Weights of a small GPT-style language model, trained from scratch on English Wikipedia.
Size: 8 layers, width 640, 5 heads of 128, vocabulary 36167, 62.9M parameters.
MLP neurons of a small language model. Each row is named by its layer, matrix (gate and up: input weights) and neuron, and shows model dimensions 480-607. Each number is 200 + 20 x the weight over its row's rms, rounded and kept within 0 to 999. A neuron's up and down rows have the sign that makes its largest values positive.
After each neuron's rows, "fires on" lists the tokens most often at its 100 highest values on Wikipedia text that the model never trained on.

L2.gate102,182,262,186,232,182,192,182,228,197,205,199,192,227,211,239,220,209,207,215,185,211,215,191,187,187,217,209,187,234,214,188,176,192,170,217,204,210,191,179,194,231,195,192,204,177,224,207,211,210,185,171,215,198,187,185,221,212,207,208,209,186,208,242,170,202,209,166,220,188,195,183,176,197,209,210,185,199,162,208,183,206,186,240,173,197,224,186,199,196,177,180,173,197,207,181,196,190,232,200,212,223,204,193,200,208,178,236,197,165,192,189,231,183,207,185,181,186,191,199,158,170,213,229,195,199,164,212,193
L2.up102,175,249,192,244,181,186,165,217,223,201,216,186,202,206,253,219,205,210,192,207,224,232,191,193,189,207,188,234,223,200,185,201,222,158,233,207,235,190,175,196,215,179,200,221,173,205,185,224,211,169,173,204,204,204,171,219,198,187,202,197,195,186,247,170,189,190,197,214,206,213,200,186,172,199,203,188,169,183,211,186,182,172,218,171,206,227,176,209,190,183,190,226,192,191,174,202,195,207,198,217,218,225,221,181,169,165,232,181,161,207,196,264,188,230,213,194,197,214,226,160,148,186,198,184,203,176,213,168
fires on: " its", " this", " an"

L2.gate1488,205,182,188,232,160,240,197,182,222,189,180,209,204,194,196,200,187,185,188,170,172,187,190,216,181,178,221,175,171,206,181,191,198,225,221,250,205,183,202,254,221,215,213,185,195,227,183,198,213,214,241,190,172,192,217,200,214,194,221,199,198,187,200,226,176,187,187,178,230,204,227,171,201,194,164,187,174,224,163,206,214,218,173,203,222,232,208,206,197,209,202,201,194,241,216,215,196,182,226,263,190,183,205,216,199,218,210,180,191,186,215,191,211,236,215,204,191,193,209,183,180,210,221,183,174,155,231,229
L2.up1488,167,193,226,172,178,151,179,190,180,215,168,192,236,215,235,192,190,191,186,156,186,238,195,173,189,205,223,181,182,178,196,209,177,169,178,199,227,194,221,201,186,200,200,167,226,195,200,202,222,220,205,185,203,176,215,225,181,219,205,193,210,187,208,145,182,188,195,218,205,163,207,185,202,196,217,224,211,211,175,198,206,211,204,218,196,201,184,198,199,181,242,195,201,201,198,173,212,227,150,209,200,194,207,227,164,187,205,163,203,191,226,180,186,227,177,191,199,219,194,167,206,245,193,176,194,196,200,212
fires on: " University", "b", "University", " education"

L2.gate1199,179,197,178,185,195,173,227,208,199,187,191,213,185,201,240,220,196,169,197,247,217,185,157,214,186,195,233,207,224,218,208,201,202,222,188,192,200,209,209,208,218,201,222,193,197,225,189,156,179,203,207,207,184,201,197,206,210,182,197,198,173,186,215,184,230,194,204,260,212,229,197,214,227,197,230,171,164,200,195,184,183,231,215,207,214,223,230,215,197,219,199,206,199,217,160,204,213,190,171,207,215,149,200,212,213,198,231,211,220,199,174,201,233,193,243,236,237,210,201,194,193,216,189,233,135,210,176,233
L2.up1199,189,243,176,187,189,175,228,197,213,190,185,204,201,214,192,203,223,195,183,226,179,207,203,243,186,230,195,247,203,207,193,249,209,222,218,198,185,190,219,216,219,197,186,189,183,222,165,189,190,184,230,205,183,193,185,193,167,213,202,184,207,223,169,177,218,207,196,213,218,217,234,173,212,232,206,192,189,243,194,178,192,198,186,218,206,195,210,176,173,194,200,210,214,234,169,233,180,167,208,219,227,176,211,195,212,212,165,228,197,193,210,222,192,184,197,185,212,239,221,213,155,204,215,203,214,199,177,161
fires on: " |", ","

L2.gate1484,171,217,197,208,155,209,212,238,194,175,207,204,194,187,177,199,204,204,232,192,213,177,178,219,207,186,184,185,224,179,184,225,187,183,177,219,188,211,206,206,200,206,165,218,181,158,188,224,184,212,188,207,173,217,183,209,203,187,213,184,222,238,173,196,189,254,201,180,190,178,146,186,175,184,197,187,230,213,212,178,228,215,222,209,178,192,200,194,229,209,168,181,186,211,200,197,213,202,220,240,204,196,218,200,221,213,181,214,210,213,171,177,214,206,175,210,202,207,237,210,237,215,202,216,202,205,200,201
L2.up1484,203,209,152,211,228,164,213,181,176,156,210,186,207,178,199,211,196,192,174,208,183,212,196,203,223,226,200,198,190,205,195,202,191,212,184,216,180,201,234,189,220,191,189,237,181,200,181,192,216,215,218,191,196,217,227,214,225,173,241,200,160,186,199,177,186,151,201,168,201,197,167,216,210,189,213,225,186,197,167,178,196,174,189,234,190,215,220,200,170,199,191,189,220,175,189,181,228,226,205,186,214,180,236,192,225,219,221,208,197,221,227,219,196,225,184,216,205,185,196,199,190,221,198,184,202,204,191,194
fires on: " World", " United", "History", " national", " Mor"

L2.gate1671,168,187,171,189,164,183,189,183,205,205,217,182,215,225,235,207,209,206,201,189,222,194,208,220,205,214,172,199,184,189,221,231,203,200,177,218,203,197,208,184,217,193,214,199,175,230,179,215,192,238,218,182,215,205,212,229,215,220,176,205,210,139,200,182,208,218,161,186,175,169,205,197,189,174,185,190,208,191,183,175,193,192,203,214,195,217,205,213,188,189,214,166,219,188,213,212,229,223,214,184,206,183,214,161,185,184,200,171,170,215,177,178,206,207,228,193,234,219,181,189,228,203,207,199,224,168,209,188
L2.up1671,193,199,203,190,199,223,194,195,146,196,207,232,215,206,181,214,212,199,209,180,208,200,194,216,173,200,223,210,171,212,180,222,211,217,225,194,222,217,214,189,192,209,202,214,196,190,197,217,215,221,212,222,210,213,200,179,223,195,187,207,202,211,190,190,206,219,180,196,189,195,180,172,211,175,211,229,210,189,210,212,188,202,204,190,182,211,160,219,251,198,182,198,185,216,203,203,176,211,229,194,192,229,174,188,188,193,220,158,167,170,169,203,220,161,195,188,222,167,207,240,169,188,217,195,237,181,208,219
fires on: " with", " to", "ib", "al"

L2.gate363,200,184,164,225,170,217,210,218,191,200,228,182,168,171,195,179,226,207,176,184,185,178,229,187,193,241,179,179,199,191,172,206,193,198,181,194,185,192,191,210,185,215,223,230,220,166,196,200,205,218,206,161,189,200,191,232,193,187,225,198,201,248,170,197,219,202,189,148,186,164,175,237,212,200,180,191,213,196,197,226,204,187,229,212,194,182,195,212,210,199,184,221,194,221,191,207,228,206,206,157,191,204,203,194,193,172,171,183,187,208,242,200,234,178,217,194,199,215,204,213,208,189,177,222,187,218,168,175
L2.up363,214,151,169,200,195,189,203,213,183,177,221,201,185,200,224,202,204,211,185,231,223,198,217,196,175,238,194,186,182,185,213,193,220,205,181,186,168,183,193,204,188,187,178,206,188,181,179,249,185,206,216,177,218,221,192,196,226,182,228,199,212,215,192,174,162,219,186,215,181,192,165,210,211,209,212,216,194,216,207,211,144,175,275,190,193,199,196,210,191,208,191,222,211,211,204,220,194,199,199,188,209,203,175,190,197,203,199,196,186,227,177,183,199,183,193,207,181,228,193,208,202,204,226,195,225,196,180,202
fires on: " to", "ura", " with", "ur", "our", "u"

L2.gate1597,201,228,214,206,217,198,186,212,212,182,194,168,180,206,192,176,206,176,240,190,201,235,194,204,196,215,197,252,244,168,231,178,179,177,187,188,205,197,212,180,173,197,185,136,213,199,214,199,184,223,227,213,220,204,209,210,214,206,191,232,192,207,156,201,183,215,169,177,217,230,176,224,176,194,175,215,219,180,195,199,146,233,226,235,178,192,191,211,213,185,213,215,177,203,224,205,179,200,197,185,216,207,222,180,206,173,205,209,200,181,186,182,183,206,194,179,227,197,185,186,208,180,192,210,223,208,213,177
L2.up1597,197,211,216,202,233,209,170,225,198,212,199,194,180,223,182,167,203,180,233,168,201,213,184,198,216,222,182,207,236,176,211,170,166,198,207,194,198,186,219,175,176,190,188,171,211,192,198,200,196,203,205,214,218,184,194,180,192,206,207,237,207,226,153,207,185,211,163,161,192,228,196,220,193,190,176,210,189,186,187,211,161,225,211,232,182,193,203,203,208,201,209,218,161,217,223,207,165,173,190,201,208,212,210,191,172,182,196,229,214,170,212,195,189,218,189,189,227,180,208,164,193,182,190,184,220,200,223,175
fires on: "2", "4", "5", "1", "out", "3"

L2.gate301,189,227,179,190,189,199,175,176,261,237,184,218,204,202,182,201,137,211,190,184,204,219,230,190,192,202,198,203,183,211,211,229,212,188,183,203,205,185,187,199,209,228,174,197,172,176,188,177,176,195,196,204,223,178,189,210,195,209,146,193,217,169,194,180,191,161,177,218,236,225,195,208,227,189,188,203,191,205,191,175,195,218,198,185,184,236,205,178,200,180,219,182,207,188,219,190,203,193,189,200,212,175,219,158,210,218,192,205,207,228,182,207,239,213,202,205,197,210,178,199,183,224,199,183,198,222,192,218
L2.up301,195,225,176,212,216,186,167,191,205,199,165,161,172,215,178,205,225,196,199,244,171,229,188,191,245,212,200,233,215,206,196,198,225,204,204,204,183,232,164,206,238,187,230,194,220,217,202,190,188,217,210,190,184,197,165,211,214,227,212,189,211,172,205,198,255,221,197,247,186,180,197,202,210,202,222,201,213,198,204,196,204,221,206,201,178,226,189,174,203,186,196,217,176,227,166,189,209,213,173,236,209,164,206,193,207,169,242,206,211,224,227,170,234,193,185,183,198,177,212,196,199,192,203,197,187,243,214,218
fires on: " also", " career", "Career", " then", "History", " Furthermore"

L2.gate1359,204,175,197,217,194,186,196,206,237,182,177,223,205,209,205,189,181,236,247,240,212,167,171,210,147,164,182,204,189,253,208,198,202,243,215,194,215,204,144,231,190,194,247,182,197,199,179,195,228,187,184,194,229,231,194,214,198,199,195,195,176,241,208,235,192,195,210,187,212,201,208,233,198,230,190,217,197,220,225,196,207,195,189,172,233,219,206,195,205,216,197,198,186,214,193,209,194,191,216,182,196,199,202,191,201,197,206,229,184,203,183,191,207,192,205,191,203,186,232,192,215,205,210,203,187,170,224,237
L2.up1359,175,196,160,214,184,189,194,220,216,207,202,210,187,214,187,226,208,195,193,208,212,200,193,200,200,180,152,176,217,218,192,209,178,184,218,228,175,207,193,206,188,183,185,176,210,238,184,209,209,235,206,182,207,204,222,180,186,184,169,191,197,196,177,234,236,243,190,199,184,203,226,138,218,160,207,205,163,237,199,231,209,214,179,213,190,223,190,239,221,200,202,217,224,207,179,176,178,236,196,199,179,215,239,186,175,219,188,194,205,169,189,214,219,203,195,211,185,218,161,230,201,184,192,194,234,187,206,186
fires on: " |"

L2.gate901,190,214,187,203,211,228,209,197,201,229,220,147,179,180,214,209,206,212,183,218,199,192,196,169,204,247,225,209,238,208,194,198,199,238,184,215,224,208,224,192,204,208,179,168,216,187,215,215,175,209,179,220,195,166,198,186,214,229,204,184,181,174,203,215,214,193,178,185,216,209,209,203,213,199,152,237,209,191,199,184,213,196,196,197,169,215,204,201,194,230,174,189,192,151,205,207,196,235,192,204,166,203,227,205,173,173,213,217,188,202,191,193,181,204,206,206,200,197,187,220,194,242,191,212,241,177,163,228
L2.up901,204,222,186,211,199,200,222,191,187,236,228,196,193,216,221,187,201,193,214,195,222,181,169,192,173,222,219,197,190,222,219,208,211,237,218,223,204,215,242,200,232,186,181,208,209,219,202,207,197,232,208,206,190,185,181,185,159,207,180,198,206,201,189,221,190,173,210,211,222,219,198,200,218,148,202,220,214,198,234,187,195,169,213,226,173,189,221,199,177,189,210,181,194,166,161,200,182,239,205,224,146,197,197,241,188,191,232,192,213,184,183,208,168,201,209,220,209,208,177,201,155,225,185,198,220,188,193,208
fires on: " born", "born", "er", " life"

L2.gate334,188,232,194,184,199,237,229,199,171,187,206,214,183,180,194,219,159,169,223,188,199,195,181,196,221,213,190,200,226,198,208,240,214,200,229,220,208,176,175,225,215,214,221,211,198,217,193,189,184,195,210,177,196,227,203,223,206,238,200,191,167,236,191,193,192,173,201,180,174,212,182,201,231,200,192,199,214,201,220,203,212,226,200,174,159,214,190,207,153,228,173,213,163,173,193,209,192,222,209,192,208,197,160,215,236,221,197,183,212,203,207,182,183,172,190,186,233,217,210,192,214,232,207,222,194,231,185,209
L2.up334,178,194,209,197,202,243,234,233,211,202,202,186,171,231,221,216,177,196,201,194,183,189,200,188,203,194,196,181,228,209,196,193,186,196,221,203,203,192,214,188,193,215,213,233,224,220,217,203,213,165,175,215,180,216,196,211,211,177,198,209,194,210,197,205,206,194,227,214,194,183,207,209,194,208,175,178,178,172,200,183,227,211,180,197,182,184,170,138,199,181,185,198,200,181,193,193,175,185,215,177,223,165,195,242,219,232,207,228,235,178,183,186,168,203,220,197,236,213,238,209,207,190,201,202,145,221,202,210
fires on: " |", " Sport", "ian"

L2.gate428,207,201,197,198,156,161,188,170,206,193,236,201,191,201,174,193,184,204,243,238,168,190,159,205,189,186,210,179,201,239,196,171,160,168,208,211,207,181,203,201,207,199,197,218,200,218,216,187,249,242,226,153,212,207,178,235,182,195,223,199,196,258,187,220,199,224,179,168,227,210,173,216,214,229,213,208,173,231,190,185,230,170,235,205,219,194,167,206,182,221,223,199,179,233,181,199,189,195,198,187,180,167,180,198,220,216,222,179,186,168,206,175,210,205,211,213,192,169,179,167,186,254,185,240,226,206,183,176
L2.up428,203,193,180,212,204,238,180,183,204,222,217,209,205,175,189,237,227,174,180,180,208,189,180,208,178,160,166,209,183,208,202,171,187,191,213,233,164,179,238,182,191,198,231,206,216,238,219,193,185,218,188,154,177,193,203,212,217,192,208,204,204,214,177,231,199,243,182,210,181,195,214,182,195,185,210,194,144,179,222,220,233,172,158,202,190,245,211,177,219,189,152,220,187,187,201,198,210,182,217,203,210,210,222,203,187,203,212,232,216,182,201,238,192,217,191,230,229,190,215,198,173,205,180,204,210,182,180,188
fires on: " |"